Part of a small language model's weights: MLP 1024 GELU, 8364 steps.
MLP neurons of a small language model. Each row is named by its layer, matrix (up: input weights) and neuron, and shows model dimensions 0-127. Each number is 200 + 40 x the weight over its row's rms, rounded and kept within 0 to 999.
After each neuron's rows, "fires in" lists the words (lower case) most often at its 100 highest values on Wikipedia text that the model never trained on. A number after a token or word is its count.

L5.up861,240,250,217,204,293,169,187,235,136,144,100,227,164,147,103,288,177,232,188,236,118,240,149,215,219,68,172,255,237,204,161,165,184,198,208,184,223,219,193,230,183,154,194,221,148,185,200,210,182,205,184,180,171,205,183,212,173,206,230,211,172,226,219,108,235,191,142,246,183,207,145,162,180,228,191,164,165,214,197,262,146,255,183,238,179,252,178,239,160,223,223,177,183,205,182,188,115,161,192,246,252,193,245,161,223,202,194,199,238,191,224,188,276,177,156,129,186,187,133,184,183,182,156,168,220,270,253,206
fires in: "he" 25, "she" 10, "after" 7, "of" 6, "his" 5

L5.up414,205,212,200,265,213,241,184,183,184,280,160,170,192,208,154,196,180,161,152,191,281,137,236,130,193,171,221,156,191,194,265,165,179,174,144,217,158,138,264,189,175,217,207,198,145,210,238,174,192,139,187,206,146,279,161,144,153,128,183,263,214,211,195,195,240,228,190,234,194,235,221,240,193,206,212,201,225,151,185,165,196,258,250,231,275,220,244,212,151,231,305,162,220,185,163,216,211,184,239,246,173,220,159,199,204,147,242,233,203,173,33,180,216,176,169,246,183,166,179,215,190,219,156,262,233,227,225,260
fires in: "and" 100

L12.up256,203,103,201,201,204,249,168,228,140,206,242,176,208,168,227,208,152,200,174,127,260,259,171,204,141,191,129,156,186,216,227,144,163,250,225,198,238,230,214,262,128,203,196,170,137,144,202,172,194,189,173,237,205,246,224,215,185,166,268,223,220,220,212,188,246,230,195,219,182,202,161,212,241,188,211,162,244,264,232,239,218,161,183,185,156,215,160,198,223,202,233,210,157,182,130,146,195,190,198,97,232,173,200,185,224,242,124,212,269,170,205,144,224,184,242,176,255,201,277,206,235,248,187,214,181,214,141,282
fires in: "was" 80

L6.up855,218,203,214,231,296,212,288,234,159,226,259,218,184,170,110,167,132,240,203,210,112,225,181,183,122,223,226,232,170,221,116,154,170,170,195,281,137,211,224,228,271,203,199,187,147,200,184,211,240,216,138,189,170,166,224,170,107,242,129,214,210,250,188,256,267,207,196,228,131,204,245,193,139,196,265,175,230,204,244,142,156,181,202,241,203,176,179,205,183,259,181,197,137,193,213,174,232,190,175,138,239,167,157,211,164,194,214,156,221,186,222,178,155,167,174,192,194,198,206,214,114,150,183,160,179,228,196,223
fires in: "it" 48, "despite" 4

L2.up430,170,213,213,231,271,195,214,225,225,194,266,168,189,171,148,222,199,192,169,223,134,243,141,153,203,115,238,198,240,194,227,172,191,211,250,223,237,227,223,272,157,192,164,195,211,217,195,198,210,226,211,211,106,217,151,113,218,224,263,219,214,203,204,165,258,153,223,207,175,214,216,81,174,149,208,217,166,180,206,252,207,205,163,287,274,170,163,216,231,235,230,201,155,211,235,198,240,219,216,213,168,207,265,228,239,148,294,167,212,189,202,171,169,165,158,150,169,236,204,208,225,181,167,159,191,194,172,266
fires in: "he" 54, "who" 19, "which" 15, "to" 7, "she" 4

L6.up473,241,190,207,210,265,188,226,265,156,170,175,243,196,180,273,216,167,189,211,225,239,197,235,156,193,198,186,188,212,237,207,251,143,181,228,320,202,224,188,193,182,176,258,213,179,229,230,173,236,215,159,233,201,159,162,188,155,173,144,194,229,219,203,288,198,228,231,188,183,249,150,175,257,265,178,180,187,195,190,192,210,212,203,214,136,218,113,194,207,262,157,164,228,242,259,199,172,178,152,179,268,213,177,142,193,310,111,244,200,203,175,148,231,184,242,262,181,218,154,174,173,172,250,191,196,133,153,265
fires in: "an" 28, "general" 14, "center" 7, "of" 4, "founder" 4

L6.up701,148,243,200,245,249,268,185,225,93,201,190,190,182,258,172,178,177,206,243,189,168,268,211,213,142,196,236,132,229,148,184,220,238,211,218,216,205,218,181,182,200,172,193,184,137,183,237,263,184,214,194,177,96,159,220,203,223,248,216,139,213,239,273,203,230,173,180,187,267,273,190,141,250,268,210,187,254,217,249,153,172,258,176,251,135,216,230,256,216,190,234,226,106,159,151,134,303,178,171,160,241,220,194,99,135,202,197,179,305,188,267,179,191,167,164,192,208,225,204,228,235,208,246,162,154,261,248,241
fires in: "it" 57, "province" 7

L5.up165,181,132,198,131,272,183,149,108,167,223,163,229,192,221,178,219,205,201,148,218,204,257,184,144,115,196,144,171,289,144,213,202,182,173,190,205,271,257,279,192,197,278,194,155,101,230,208,227,255,170,249,197,232,207,147,166,210,150,222,233,251,263,204,182,237,228,207,173,144,175,183,194,269,168,194,219,136,143,203,268,167,187,174,143,229,202,160,255,214,291,221,163,232,188,212,158,131,236,148,154,206,153,237,198,252,208,159,164,230,208,138,193,195,202,214,227,211,221,184,185,208,183,237,227,251,206,224,237
fires in: "became" 17, "is" 11, "district" 9, "was" 7, "first" 6

L5.up586,114,240,182,205,227,270,198,237,179,192,177,229,193,146,186,228,167,194,183,207,196,256,277,159,176,162,199,144,202,177,134,158,188,194,182,179,214,207,262,253,193,229,214,163,110,177,233,215,198,183,172,250,165,248,166,183,183,220,249,164,205,211,215,179,280,185,272,204,250,213,245,180,267,166,202,219,230,182,246,185,139,183,247,244,231,196,185,259,158,184,222,203,184,200,219,232,229,221,246,197,170,229,258,269,196,191,240,170,231,243,109,209,163,146,223,139,248,184,211,169,224,205,241,176,207,185,182,183
fires in: "it" 52, "she" 13, "he" 13, "was" 10, "which" 7

L9.up169,224,186,218,215,229,188,259,212,224,180,161,194,281,219,109,258,167,252,191,211,223,230,206,218,144,151,148,207,193,268,108,165,138,212,261,102,199,222,203,178,233,188,245,242,186,181,248,220,211,201,165,146,172,278,218,195,192,196,224,245,201,128,220,175,213,138,203,212,188,188,120,134,278,131,193,197,184,235,174,152,137,233,207,218,223,236,173,233,214,237,197,132,211,141,173,195,257,246,246,169,258,194,252,249,201,232,193,192,235,174,195,158,221,215,265,274,215,169,182,198,207,238,142,194,191,245,201,234
fires in: "known" 29, "they" 8, "their" 8, "unknown" 6